Part of a small language model's weights: rotary positions, 665M tokens.
MLP neurons of a small language model. Each row is named by its layer, matrix (gate and up: input weights) and neuron, and shows model dimensions 224-319. Each number is 128 + 24 x the weight over its row's rms, rounded and kept within 0 to 255. Numbers have three digits each. A neuron's up and down rows have the sign that makes its largest values positive.
After each neuron's rows, "fires on" lists the tokens most often at its 100 highest values on Wikipedia text that the model never trained on; "fires after" lists the tokens most often just before its 100 highest values on Wikipedia text that the model never trained on. A number after a token or word is its count.

L5.gate316:102122169129140118124165151138143137121118130123138124147081156108133124120128140176097155117144070108092079116122085124128113094115141121142099158098112134109127113081123132097114139191137063141133067135155151136082142169124114155095152163134129150147127124148123155113182111133124105127
L5.up316:173151148097126157141101111123108133150144141122116112147145138177145126135153098104128117181119145146099063130119150137142159118126147116133110174098147126132111108088125116120114119138120100120082114128118124120116109111108132175112101118149085118088093106140083148078136178093132109100
fires on: "od" 13, "and" 13, "ot" 10, "per" 8, "im" 8
fires after: "m" 19, " M" 15, " comm" 7, " Comm" 7, "ax" 5

L4.gate90:140141119124087105104135146122082126092153069164161154104156110127098103146137117118142107099121099072102122121109131090135121140144100110162165086076144133095097098114103121141125133112111142104119164103115133117132149106123086138136135089139116108112138114079147124126155141144163122084
L4.up90:105130130156125139122119156139115131108130135108152132146117147123120091188114097113072133115106152119146124105176095130144115157131113122161073081121141119101140114096119117127117131073083109098088137100095120113097134097136154111152160154170119112120141168146135114153135131134110130107
fires on: "ail" 17, "en" 12, "ff" 11, "ra" 8, "ur" 8
fires after: " A" 23, " R" 23, " a" 22, " d" 17, " D" 11

L2.gate695:100128158160129124139097133123102099117132077139144132137126137167112121134113154156150155111096097107154141133074144078176128106122176097198091143124159127109111139138127119160150110111143118081169086175123155095059091129091120132132189138108138092126145147106116111094154133110121179141
L2.up695:138127114146138137136116160091087120104133119110178099181101139143119101124100133100156129128131093166074101130158131138148159153099118156083163110128151110119117130073126151115137159122108146146106147134095122136121152116115135124136151101129117147128158205109177172067137159141132106157
fires on: "ost" 21, "any" 12, "ur" 10, "ly" 8, "ind" 8
fires after: " f" 29, " l" 10, " L" 9, "riend" 8, " en" 5, "ort" 5

L3.gate95:148149142142126164103170098075136105151119119110102122104117187120170118102144144183140125128142136137119176163143118138174118120127137135158121087144120139123079187152083169090106122144109119155159089146159101143155125154114127149110106143125119134149133156078194102150094092104114119106
L3.up95:146155145138131121182138129149128124106115108165105130148151164126119135102115144173098123129151126129153081184133111154091109130126141074177105096135113138097095099162168114101096110138144091179134159143114141181108154164111156136128149147173099147133119120100096110128144075099139150123
fires on: "ly" 15, "r" 9, "or" 8, "age" 8, "d" 7, "ated" 6
fires after: "ig" 13, "emb" 10, "ur" 9, "r" 8, "im" 8, "em" 7

L5.gate475:129141154135157150137132162135134086120111135175150149114101123120115131132131140116144132143122089104134151145070091087134172181084168109149140123143115117144131114141130064122138104136085133093129104110094125104135128121139107166128117126082142142148144184153123155125150133146083166130
L5.up475:110107142118085111159104123116159115082171127129111149103117117096107155134104133084091125126111133142130159133150112141171143159117118165136139137146114129128098134126103162135122105147114130135125101144167142135134084103105125149175111124119104123125126127096145135129167133156158168197
fires on: "em" 14, "r" 14, "e" 13, "y" 11, "er" 9, "le" 6
fires after: " L" 15, " ex" 9, " en" 7, "st" 7, "L" 7, " ar" 7

L4.gate365:131101139135123092167159113117149115105124123147147136147157153145131137085104129147096104145118149084110124122141120115109093102181107131152148113132120163147122094115072137149174111098116139175135111118150137135129109145098116106146111173097126141093155153110174111070102129100104109070
L4.up365:135132104112115155105111125152145144120129128139108135135152133104154092156122130130132116125137140144143090137099135148132130153153123129124147156106162139135131121115203116107090117097150125107140091131163167148128185147147084096127134130179153095131151114112086109092126135129099182077
fires on: "ad" 22, "ont" 13, "d" 10, "ment" 9, "ric" 8
fires after: "ro" 20, "or" 9, "ic" 7, "tain" 6, "lect" 6, "od" 5

L5.gate269:115165103123129112122112127129120162128108144137106144140134129121140156171128142129161131130113127139146168123150181109122132129161133106111152149132149144102116145136150105129129112169145126142137122133164141110100108144124116142152154129084162117137089113081142139101143051119187127116
L5.up269:076139120151161115104108122136127139116142134119157137128081105153152148159099154122124137140112089130136163132179167107104138150119135093106096106117105128066122141103141139115144127132101164142134144151115135143093086140118115138135124091152155178139090090147141102105138116132123102131
fires on: "A" 24, "–" 14, "il" 10, "a" 8, " from" 6, "00" 4
fires after: ".\n\n" 15, "." 10, " ph" 10, " and" 5, "L" 5, " C" 5

L5.gate84:155105114079139104113128155125105135115119142103130168146104088090149115140134135127135132135082142124093081142177116129158091107129161126119094155114132158117123145123145124113138136122100107108100109153128110124073152153148130205130216127146154135108125135101134160149103131118170108103
L5.up84:099152066109141159150157143153117092150091132069118117127148112143153149150124152124109135151091130133183121114118122170180138168114167157152135102096161115120117096137158128131097133141164154171125137122114116102115104134142133157139158146150146102141143161114119162154103130093136144141
fires on: "os" 21, "ant" 9, "ay" 7, " in" 5, "ot" 5, "est" 5
fires after: " R" 38, " r" 6, " ro" 5, "st" 5, "R" 5

L3.gate124:124135139130102122124128117146098179180145155095144127158134163186101097122134131130137134123128166128159114109139114101153131127159150117110132136160144104138108129131109169123169179125157135101103130120129131120103112140132103090107158112162157127142119099129114133096110119163117080109
L3.up124:138107146140121088126108113122108115156143172106156113095140172142125125121116078142162099142139129139118126108121156128180163126147123162154105120152163128148137117105129141098121178124145154126100128152139134107094092107097105113116108115125150118130126104160159121078134145116144103110
fires on: ":" 36, " of" 18, " stud" 9, "ect" 7, "b" 6
fires after: "el" 17, " University" 16, "ased" 11, "it" 7, "ats" 5, "c" 4

L2.gate462:126122123166144119073107144143110077168127130158089132126143181091132080136163117129133136134148078129154122141116157163110133113157172124171080158136128125124139128187137136137154118154121144149105116123182124121123097143155103097067084150139163143162123122113123077157099118123100163149
L2.up462:132146096131130129121134173117088094189094167148132131101132151111122102116141108114118153131097088109108118168092109177105138115109146146098128137118120160113143110155092111121148088104120179124157102125188105150113124177127117078075094171092163106146153132118142118182120155134112138128
fires on: "k" 19, "ly" 13, "g" 10, "re" 7, ".S" 6, "p" 5
fires after: " O" 48, " U" 13, " o" 7, "O" 5, "re" 4

L4.gate272:102128139160148127130155134189125107062114110144113151091131105119129123114154129132094131117156128113124134142081123123118140127108138137127084097146152127113134135143137137116111118121098126110081088129141142105100111120103157103143085082155101153150113097108158153163131117104117136105
L4.up272:155140157121161126113147125135066120109143096128110107118111131113075175147088143128099121149119107126147169140120190136135106148082127162125101101067154120138125126106100165112151158135124116096154125148133134115106187110141074144125134113169135102092131118136154126142169147125114110120
fires on: "ing" 15, "e" 12, "ly" 10, "ves" 7, "s" 7, "ed" 6
fires after: "i" 15, "am" 13, "om" 8, "ul" 8, "el" 7, "um" 6

L4.gate538:145151114100109135211137125125163125091119129093118085144158092116127107126105112134128162116113094156116112123113136132111148172142136107145164140121149143081147193133109131144072128121106124112107121120123110142129138116135127133110151162122158156110132125112147124102131092149189111115
L4.up538:110112090132087092122133155158146107113120126134104117101166101187127161106154113120063131137143120140078120115157076141127136168092147094138174128144114129152149083122107144156128117140118164111094090095125109124111155119141124136145110131135160136132141148113142160143137110101145129121
fires on: "9" 36, "8" 22, "0" 20, "6" 12, "5" 6
fires after: "," 49, "." 48

L2.gate133:111113121112131092116126118081088118112144156136107107144112095130097107094147118128136144148107123098128116114154117100099112153100138159132139136140110151099124155141098130088117156100165120144142125132118113116155166140158145135151151157131184096083096111094105143074167155082135168137
L2.up133:126105123161124089106147144112177145142151179143141119146110095110104153158171141122101150109131101128110127114126132136121099147134123151154116116194116112114141132132120145119123159107167129181122126102120117112126117111111100109145116144096100136111126070115114103119090130063156146138
fires on: "ree" 12, "ated" 10, "er" 10, "ing" 8, "act" 5, "ate" 5
fires after: "unn" 17, "u" 15, "g" 14, "f" 5, "ord" 5

L4.gate338:123130137099128126117133120162155147157111138133167137140144111114165090163138154170126128150103076116083082165130140093106135111124149122089145114120123125133137106145152169156109126119103134116130141110096138133109125123117095150127076134131122120139159185122151112133127113086092107106
L4.up338:114099095090181078133135127147131143162139135124144150114095117119112149114095068133121118116099110133153123136153097132173133104128084126138118125144138202148114122153153142130127170129178148139190101098104152107116142139147132121160139156105092112111096113109165157114140157122172131099
fires on: "in" 21, "In" 19, "ar" 15, "ad" 13
fires after: "-" 13, " re" 11, ".\n\n" 11, " (" 10, "E" 8, " " 7

L5.gate618:081110129118089132116091109127110152111132122137146151085129146132104124174155144118169129153103181088126143190134140142137142118098117135151111139133177117173138141092160121147137123127124125117122116111128101094123136118130109097114132101130154135117168132147127147139102159114102145136
L5.up618:085104080113145098091112126144121119067158123121155179137128108154161159125113125140109087160123128117163155144136091114135140113118115109084071109138147092132104111134130150118141118127167143095125135123137130069154150147140139151128172103137128100103152151106128120140103152141111147170
fires on: "/" 16, "L" 9, "-" 8, "G" 7, "ext" 6, "T" 5
fires after: " M" 26, " m" 17, " t" 10, " T" 10, " B" 7, " met" 5

L4.gate192:125122117080124153115105152129134131092116122127118108097129134128171155123112121129070107162174143125135122156144098121115106150143123146140174159163157098087057151097112148083091172163146132114109112115142139136152135111114146148097137124124124159188146138111110148119149128149108084134
L4.up192:125116154063127101182110087147123134105127188081103130092148117096122189138111114109110123159134111179098096151135155109130117116181130123131116138123144125142134116141124127124159159071149148094173111157159094146092112134114154172136110133131155101122112129100143154152157140149126111130
fires on: "0" 41, "and" 18, "ital" 16, "ase" 7, "00" 5, "ology" 4
fires after: ":" 16, "ig" 16, "-" 16, "." 12, " Gr" 9, "ron" 5

L5.gate715:157117154143115079131115164130126119134102135133062102095089125073097129147138097139106122099119108120140163151137123125129125122148111189149119154111109137118164133089132108139139132168125091155117139144126152136076136123125097105139151162163093142153087087145088167180104123091128101166
L5.up715:142071101139133116096114117139126141150129119121139129112135118106144160172169143161189111117132117165137086163115151133118103130159119113115126103134145101113145135121156130132113170106156140169132118145116118113167089088133130103144142153140097142112115118147150143111127134106110126153
fires on: "ight" 18, "le" 17, "o" 9, "L" 8, "ot" 7
fires after: " S" 25, " r" 15, " Re" 9, " R" 6, " s" 5, " M" 5

L2.gate230:097125128137125129112137146100118080182068144135145137132085149103126119100187176104095112101109100111180112147089148119108123096129153122132100118124158131108132145196137142107146127149171115105165131131146128138111097132120111116147154139169153139086126116166121117134164134127103153160
L2.up230:123096158136142135139109120116117088144112166105137165125112116139145104153156152147141150082159099099140165134158170123093112142170137179132132129156102159110068156169143145140124152144099140168091106135138135165131106137100092106144132146109186118124144168144133127105093118133094142144
fires on: "ed" 16, "ly" 9, "I" 9, "ee" 7, "am" 7, "he" 7
fires after: " f" 18, " F" 11, "riend" 8, "F" 8, "ort" 7, "r" 6

L4.gate606:092109169094128149129155164102112143103147138136106146118157120136130121113126149098123102098123126102108105117116080120128159109134143099130096155127148124079117166102108144148121114115166094082119148122125122118125097106118178071157132167147122094130124143128134123155106124122119082140
L4.up606:076153158163088135110123104113111109116124130131097117129141138113170098116145111137125073130118130123141131105139180122094137108130149156093109135143107131150168137139153078126169151163144120120131123095097099160143143099102126140136142139122113133117138102166156149110147110097108125081
fires on: "re" 37, "ro" 20, "oc" 9, "o" 6, "ial" 4, "al" 4
fires after: " d" 20, " t" 19, " T" 19, " D" 10, " qu" 5, " cont" 4

L7.gate508:116100101137150162144157161128092188138079127105139170110171125086117127108110110144123117115091142130122105119170170140098124087110112118154086138133151154136117140101089131159141128098123166136071112131125170102141136167136165096134125105125130172087102142127151129139125078107115107085
L7.up508:152127119113140115140108140153132135156103122106075137161158117156143142101121121140138129096123108133144130143113107098110103189132145077135089107151069161091121134106112102127127094117128105086116138117137102147159120136133104149130114114158127131160108130136131089105110111100092131131
fires on: " of" 26, " the" 18, "-" 12, " on" 8, " " 7, " |" 6
fires after: " All" 13, "'" 12, " of" 11, " one" 8, " list" 6, "." 6

L5.gate807:148084152097124120145105146151114132151091158122154144137138161158135113147132149109109111107141161167142123090125123120111137084104149134128146164143112124124130110114123106134070160114100122132118104126155115143132123153092171160095146111125085141074120107107146130145109132116138086110
L5.up807:187074123120158087126113110134137098141111144116087148129106135158143112142104136132117129149093138127150164136158123128102191103116126124137109161156114129159126143137126142091100090074184135125099096122149147090142143107095134103132100146160096132130095071139124144132123135132159115118
fires on: "ap" 22, "ri" 15, "ann" 12, "ind" 5
fires after: " ch" 19, " p" 14, "ron" 8, " s" 8, "h" 6, " Ch" 6

L4.gate320:091124119173088150156133116132113122085100137162125111155146154106119131159117151125138124142151141137102095148152101116126145153129122115156089103114147075102118128113109114098113111146138135160152125164134130118152157126130121152155174157122111181146117184116128113108122103121048151128
L4.up320:118174152145103140161155116132118119093112167147047181128181122141144145130150130144167107154172113100139120121128101144133127083091129130163070140132125095099118135124128137103134101125138119139116157170120141130093092107131139150132121158155130127115181129151157103163135099114143092083
fires on: "d" 12, "re" 12, "ed" 10, "ale" 9, "ary" 8, "ind" 7
fires after: "ur" 27, " The" 10, "im" 9, "em" 7, "m" 6, "h" 6

L4.gate412:106123140078138112107106112150127071125145106143135111162156114117158082094125207091139139109115115145119139150158120081114123100077154111113157080110165096098077125158140104085146128138148121112118110102156103163157125160137167120128160160139155109103142156119143109140089125111130132119
L4.up412:118138107143148133152117146159107145145096085107134161132131139128109119108112117099142132091140175092156147143120115067130123150139096150159102110156141130064122106136134079119155144161114128107073144120082155102156103166175145124077148078156156098159105133104093154142125130141140153140
fires on: "er" 22, " –" 11, "ex" 11, "born" 11, "rib" 11, "osition" 9
fires after: " t" 30, " T" 20, " (" 11, " p" 5, " P" 4

L2.gate55:151103144120144097133188120091157143100161133157149106152155124137099116100117150174121142158134115074119152119139144142131111106121137129126157155137148122121165074114149161151119144129184153115107135142120146106089167102117154117111160128147140155144086155162117119098133087086158154132
L2.up55:148102138072134107128142117075166139158096127164121114126122150077134110142145123109092144113107085127097142137152136123137092129114122118146177175155125065120107096107126177104098117094167132128146127146095129093119100102104119101156140140143116150137129099123172133130174136146126107125
fires on: "en" 39, "er" 16, "int" 8, "osition" 8, "her" 4, "in" 4
fires after: "ig" 14, " N" 10, " K" 10, "ut" 9, " comp" 8, " s" 7

L7.gate513:156128156134110136120114127127173107145150118121106164128141114126085192156128117146114150161139131108126131132119131105146138143069144095155110145154101125124113101109102119129105119130125113111165126188135106145100142180155132126107102167130153098133142189126126106125122073127120120160
L7.up513:129111097082138162121174129147114156149119123121143174170137120137102148103180109143103121138134125109131132102129104122119094142170169120168165118113148121118097159123164129156152159138142142118168156120122126134140104126139160148139136119168111125131119166127120143143146080119112166111
fires on: "ute" 16, "ice" 14, "ish" 7, "j" 5, "er" 4, "ay" 4
fires after: "stit" 17, " B" 13, " cent" 9, " b" 6, " Off" 5, "en" 5

L5.gate339:127106147184098151116114114101152139105126141152153092137136140138132099154072157124133125127110122132131084112122157157091193128157091102094117105110109175137103137126098104069161148102168138152122092160140135143094132155132179119125157146146105133127101142149153155116136155160118136099
L5.up339:091142127151076113136111152144120144173155122168181138114098153163067120104111145119138137104115123152156105150118146113147158128138124115146134123076129161167181135147119130078148102158114101109089139146106118105136158118147121147114155113136156123128184159084138118157143108158108075113
fires on: " of" 18, "an" 13, "n" 12, "er" 11, "ig" 9, "ia" 7
fires after: " University" 18, "est" 11, "nd" 7, " De" 6, "ig" 6, "ph" 5

L5.gate271:107133111139102064124072168179083103125094130114165133164126133180109146171130160144101122139136126149106121160141100135092145115142127114144094151136125128170140112158130185112098162177146159134128121110094109138185166160098165154152132156104137108127120126134116132114139137112121131127
L5.up271:129163178139145122084099091115115136161108183121172140176140134160153153110159142091096136121128125122140144146116139118144095150144162111148105197092166148126122099148120118093131122158150137130141125156113137172122136122172140087093077117118111096142117131158102092129143103106105117142
fires on: "." 44, "s" 20, "ia" 12, "k" 6, "us" 4
fires after: " v" 34, " p" 17, "t" 8, " un" 4, "p" 4, " P" 4

L3.gate20:146085104083122118093090147154160107096103123111126120167144166165154147123155138109172111120080124105119111163157105170122142102099114130144152150121090120137116084206159134113106136124107138150133149121122136152134128108111141081149071156084178104119160147092113137147092133110183133094
L3.up20:156125076073101119081115116092180128151154143121112131164124146143131145138134162134149126123110124113152125141155097146080151084109133073121157139120107133139111126185141157113114128107117132125100099130117120102103142121110149128154088114133108120131135119143129117160108124152171121117
fires on: "ition" 14, "e" 13, "en" 9, "ter" 8, "ed" 6, "ot" 6
fires after: "ain" 15, " p" 14, "per" 11, "ed" 8, "m" 8, "op" 6

L2.gate826:145147148130104145113119137125133091114152109112123108141160170169136095113132106131155149168120101138059153092173124115139126177151133126125126109134123145150118093127081134103139126141109127108093097128095131141107101150127115134139124141112138134131081079155128115134126112149107154135
L2.up826:132107150128163137118071134152132125128141161090095105155131130121146129144122149119110131081113122098096138152098121122088199114133134137116165132137133149141131170115115135166078149144151163112121096179111088113130119188109153123117096118169090139167121124130107102151148144126132151097
fires on: "m" 24, "l" 11, "il" 10, "ter" 8, "es" 8, "an" 6
fires after: " c" 17, "iv" 9, "oun" 8, "he" 6, "as" 6, "C" 6

L7.gate104:127081098127128136091088114102086180106152163155110147145104126116132122104095129158090157118146118149118098136130143092113141095123147159129144151123136110103110213133148078144106103136123154133140149158129107131114130144145090107134166105103156101154095145159121162126096145143097135113
L7.up104:108118113121154129151125148156139143113125146176098136080110115110125169097151120147115149143154155092135196114087107120104127127134142129177146122159166181114100136156158111097131116128154127101115113146102149147148152142157138112161136127162132109185143107152139153137135143129145154184
fires on: " " 60, " at" 8, " Par" 7
fires after: " in" 29, " In" 7, "In" 7, " May" 6, " to" 5

L3.gate46:139145091132105152148129127165152104144195097146118110135079132129084110142127090157142164149137086146137134120111133120158110131168130121138112094107145104117093107150120135125132128133154129131152061119158102079126126115102108173111133146108102122137122149131182126112076097162142125118
L3.up46:134109131111106118168141147169133116110100134116121171095105180119116098105093137104090153113155114141169153154128114121103109126088166094145129148141112109130103145167148124141123142179135099134127122147116134130135154141120158131133141122128138135114154119130134118149128122127178156116
fires on: "ital" 19, "ur" 16, "er" 13, "ary" 5, "it" 5, "ak" 5
fires after: "ig" 27, " Ch" 13, " P" 9, " p" 8, " (" 6, "oc" 4

L2.gate27:140142098140154112124158146075145130130117125150111121122174133092113135147117120125120072133159145152090109138135157116102106106103111161107161105117120149134121162123137116142145111107127093105099130127151139079134149120133110121128141144132144157119123113141150175144138123120096082113
L2.up27:145122136137135125111141116126117174078173128107119164163153141121111145116059149167141077140171164138119137113109136132156151098116111149081111119089130133139130129098153135145126103160107111082093139140165103069137138144116150115129096121117180127157160170155140124125100131128073097150
fires on: "ale" 15, "one" 14, "ey" 14, "ing" 10, "en" 9, "ach" 6
fires after: " k" 12, " Z" 11, " z" 10, " K" 9, " sc" 6, "th" 5

L2.gate651:082117116102113152135149119170132133132105112145134171173136152136150124114125161164135105182122125141111102085172116119144116124140122118105125147110168142130128129152138162113144131107121125118142127156107136120128113158074126120107161137092206096108136128082121128099125157118137150130
L2.up651:090091132171117150155137141115126156141129099132128094114144100138135096090130151109128156153134100102120025130108157129183146108129175112122127153100133130096178093124129118193114099153112142095133119146140123153163102128134128070144162107112135144146163123140139112125127134096158138120
fires on: "ent" 27, "pp" 11, "ant" 9, "ett" 6
fires after: " w" 18, " t" 11, " G" 7, "w" 6, " T" 6, "ö" 6

L3.gate570:167128147140164126141122181114095131125147116188137113127130094111099122149127136094112144117135158108120093152143187141163118106098168135122140128102097100152127154141115137171112138130156117129120155145179115137139093138133122119121138086146163142136122173153107154156115139120091137096
L3.up570:141141170138114141109165105123099135152146135120127163108084124171104104125142131135140122114147165125166077122143122129129143130109084149157127104115113126131108127130172109139141143121123146046144135112125159139100157116128087164142166105112127125125124135121139108084120142099165078097
fires on: "m" 24, "ow" 11, "act" 11, "ew" 10, "ion" 9
fires after: " f" 15, " program" 12, " all" 9, "ire" 7, " imp" 6, " v" 6

L4.gate325:118108117166073150103129172115153123093145109124152092125113119144112121156133151113083164131159137114121138141081114102142123122102090152168098146142141085136142123173155153142148153081156120148148095128166098165147095133147120155125112166128149110095135055130127098089090128122122106149
L4.up325:136103154128132123072155113097165180126142139132131085082130117111091135151169086102114129135135107140117089126128134149167146134152115129144146134108142126125141074145085175133153145108137137143133167128145116149136063125118117078125092090116145076150169126148124092109098096121149107168
fires on: " Mich" 21, "ett" 7, "idd" 6, "ic" 6, "ud" 5, "'" 5
fires after: " M" 37, " m" 16, "," 11, "M" 5, " O" 5

L7.gate572:158137112110093114138093115109100126174160130136140149141138150148157118162125133146127148124103119110134132103106116143168146136113164116126139121126134097129123088165125153163157115144146161154151155142100146139162134137099112162127147137116139121152121120073118136076115109119145110151
L7.up572:145176151126156137128144134170135151141068173157137145128118124085146150150165145117114180147092120149154141126142112142164129118149140099115133130155117088137135159153140129112134136099164149132138134113089130138153094153119099130202127102151117116174148098171115126149126168140137130148
fires on: "ourt" 17, "ress" 14, "ice" 12, "ou" 9, "ublic" 7, "ake" 6
fires after: " p" 13, " m" 13, " c" 11, " C" 9, " P" 8, " R" 7

L2.gate294:105120175108092138140145126133108115078156137124126087084139115099125152117082154137151120128154048096135114101115082096179156125118112119146126121115148171093099136124122135141111130113143125137140118151116132104104141073092088109148123118152114135116072156121163136168125096131043100101
L2.up294:115157122115154132158153093143103119116122106142143131132143106150093152154142097124161142126108142108169184115163120120138175152179103147146112109115142141042157113152184143145147148141147138102131099104141148096135125119100131120117151097105093102097114151140142107141124138113116108122
fires on: " act" 28, "ail" 9, "ata" 9, "oc" 8, "ram" 6, "yn" 4
fires after: " d" 31, " D" 17, "ian" 5

L5.gate361:147141189136150101187129130166153124103130147100109135190156120155131128160088104124087129116152107131135163150096103106105149169153099125116131090135063119142132109151133091120114119123145150109108124130158161161151128142117156165150107113115129132130116120148124124107104188153120088108
L5.up361:113168122126122130149117159102114120123172134092126084140156095177117132128130156144153089139101111126098141110149157109152175144104094124121152118149132121125094124092097104098154129129157112128115100175123161118142123106110127142095073148149124141115130149155137115094103128086127128171
fires on: "el" 21, "al" 13, "." 8, "ort" 7, "ter" 7, "==\n\n" 7
fires after: " Lab" 19, " de" 7, "ap" 7, "r" 6, "D" 6, "ad" 5

L5.gate595:150144134130133121135120132139128102131154147137152093172132159131164144136126135150149140162142160136116152175144118167124143122143140125135149096166157179101082081130112175105103153112135139132151091146080121142093148179126145088130107149147134218094133108109144131097112110114101163156
L5.up595:120140120105124156112129131138096124121130138140138128199148123162116115169150164155132127104072119162139117135151155148094153100130105109136108144157138115152145130099131185087125133121158138136114166120128115170144136107114129135156119157146138132159085104157089083096086155085072149165
fires on: "." 45, ":" 12, "a" 10, "ins" 4
fires after: " St" 14, "t" 8, " No" 8, "r" 8, "u" 6, "it" 6

L4.gate829:188097127133187112101084176169113101135119154135108106171115157151084103148149145164125152092148104121131180129123160102094106108146140106145094084138147140110114125162150095169134112127138138172130123175167122134145100162101128153146119124104124123133086130110097150105130120150136100078
L4.up829:115132108125124108109112148113117096121123133096120127160130132095094167117148113154108111139159162106101151125127100138119113115179167137122108144157120121155099148130141147113131131126113129113127111142130152158112116158146116122152139140128147078131109139129143144159135121118136148095
fires on: "201" 35, " " 20, "=" 9, "est" 5, "200" 5
fires after: " " 41, "In" 9, "\n\n" 8, " In" 7

L4.gate196:104061158117099156127156109133091102142131133105143114125133143148116136103168169154153160131128170122137159135108126113157107166101141154103134108121148152139167108091141132130147108182128118108071147097129118123126133127138141099120127106132149139119107143168136089139146114118074072168
L4.up196:099135128155141157138151168141130109083095166142118105155093132158120145092152158120132141102131140082173129153127117111131126132119149108141109124128115064121124119158118094156116119140116088144098120141120135123119090103141136154152136099149102134091139130156108127139124130126131121125
fires on: "e" 20, "V" 14, "od" 7, "ext" 6, "%" 5
fires after: " t" 24, " D" 21, " T" 13, "T" 11, "d" 4, " m" 4

L4.gate597:083168095111083102084128143133129138111115125130193113141079135149131149125100159131164125151106197136130104129135087120141146113141124114109152175106147128137128126108121130084129121152114138125122096109149128088141115135121164141125109134094124110130126147161157139099159073171104117133
L4.up597:129135113118135131094132119155129139086126136137116112130078119087124131112190141110184121092129100163125142188084130101113110097179131152119123152127137127136155138086149104115132109136118137118126120111105091114128126106133140082098112121116115146133165137119150103118151086146153143132
fires on: "anc" 14, "all" 11, "is" 10, "ro" 10, "um" 7, "ap" 7
fires after: " L" 29, " T" 18, " Ch" 14, " t" 8, " D" 5

L5.gate689:127066092144152123117123128144099101098099137135107119163086086138121105132160121127102118098078104144128067133149145137112136151127111151103125116148116119119122102109120154090100077111165118109101110112154177164120127127135116181157135167082121113142105110110181116113156167131160149106
L5.up689:095106138158145113143097146121143142123115124134110160160112175076157133152125117137132146094155152151159143165163099160140126140138118152140107153121120136175160147147137101113085106138162117175122121128124160157127120158126164151168096095140125108128111146123134108110109118102155086158
fires on: "ed" 14, "unn" 12, "f" 11, "ered" 8, "il" 8, "ight" 8
fires after: " r" 19, " R" 12, " sim" 12, " design" 9, " consid" 6, "R" 6

L5.gate720:108128080120132166151149137141175125080117178153154178115142137118129188184138119151136147142146104128114125113148124133110126119146126111120133116158086100149101138147108153106102183164107116123125150104133133099119086164117162155156135135142144140116136106095095136166109131132153097099
L5.up720:123139108116130113120129100109133120089116133167122129161164126201134126081164105132139115123135099140113142085117195152123116134134138110101148136120129113112132126153108076143182103125102122150108094136158137114130139152110143115149099113141130142087145150123106125126087111106143120142
fires on: "i" 32, "il" 20, "e" 16, "." 5
fires after: " ra" 20, " c" 17, " Sc" 7, " C" 6, " g" 6, " b" 5

L5.gate359:163162125126082149096140142166123107128137128128126116145065130123110162168156129131120126110101136082118151106144116126107118137152158104152127089084097120139131155104139111105146103164127131106099122126128128143101142124120099113150207179132152104125132176130105135081124123055136166133
L5.up359:161175148093128123146104106108127143110150154148140136129160119135127143156151154105118117109152107091085141144146107116145150150125111092155132134101131087107139118081141175094140117105130144157090118162149152161130142123132101114113119152157147080117119136154202160107146121160120136135
fires on: "on" 21, "anc" 18, "al" 17, "″N" 9, "ial" 7, "is" 7
fires after: " comp" 14, " fin" 11, " r" 8, "or" 7, " comm" 7, "c" 6

L3.gate485:131100145084126155116139111171096145131130159108175094121114095148150116154141149129137174128093116103153118155094162122121180101103136146104091142143139179124146130133111139143116158146136131107129096146131084151146128114143120080093141173104109159121093152111146131152113154110149085129
L3.up485:148139133147136137136105193164096140170131096148126095135142130139110134120141128124138124128164125140088161126105110179104178134148115108112083110139106137122148105109086157100068060123121127145121114125131106157132098172127106100108143181116079137125152158141125113162111111070116086071
fires on: "ly" 25, "m" 25, "d" 14, "k" 10, "ar" 7, "n" 7
fires after: " O" 21, "ur" 12, " U" 9, "ir" 6, "ay" 5, " Or" 5

L10.gate496:155167145149140142102142147131137158121129159149136164123142145116110115114102138105198107170129102114111130117153138141130114118101157118132148138098125133104155088146126195156115134133147089151134143163194102106129144116124110178096153123133116127119147204121139134119104144119131146152
L10.up496:080099137098127104144135119134126112128145110143154099132111119112130093135105096140134130104117155093124108142165073118184110101115097173139151165135165174132116140144111175148091155155105097123125164147132125086110192068142154152127173135112121102138122076145110151133126121089147143116
fires on: " " 40, "m" 17, ")" 4
fires after: " |" 38, "ir" 6, " B" 6, "he" 4

L9.gate184:148123131141112160124150098148103138103095157130091104165118104161127117102141137151138128118101159156146155103133099097131144094161159117125130130132172144128130156123096109112127128126108127145134114141122122110157104133144145113127073154125128127176137138132175108077123087093159158096
L9.up184:123119142147159146086128112122131143126134136100103111165122116108200102121159072144138110136128119099122125117153135099136152153147107144155138112068121159104140115152130118172148118125097105133117153136128153140123124105106135119134119101141112105114101130137142159127133105134133120149
fires on: "ig" 20, "ust" 9, "q" 6, "ail" 6, "u" 5, " had" 4
fires after: " d" 20, " D" 12, " ind" 8, " c" 6, "%" 4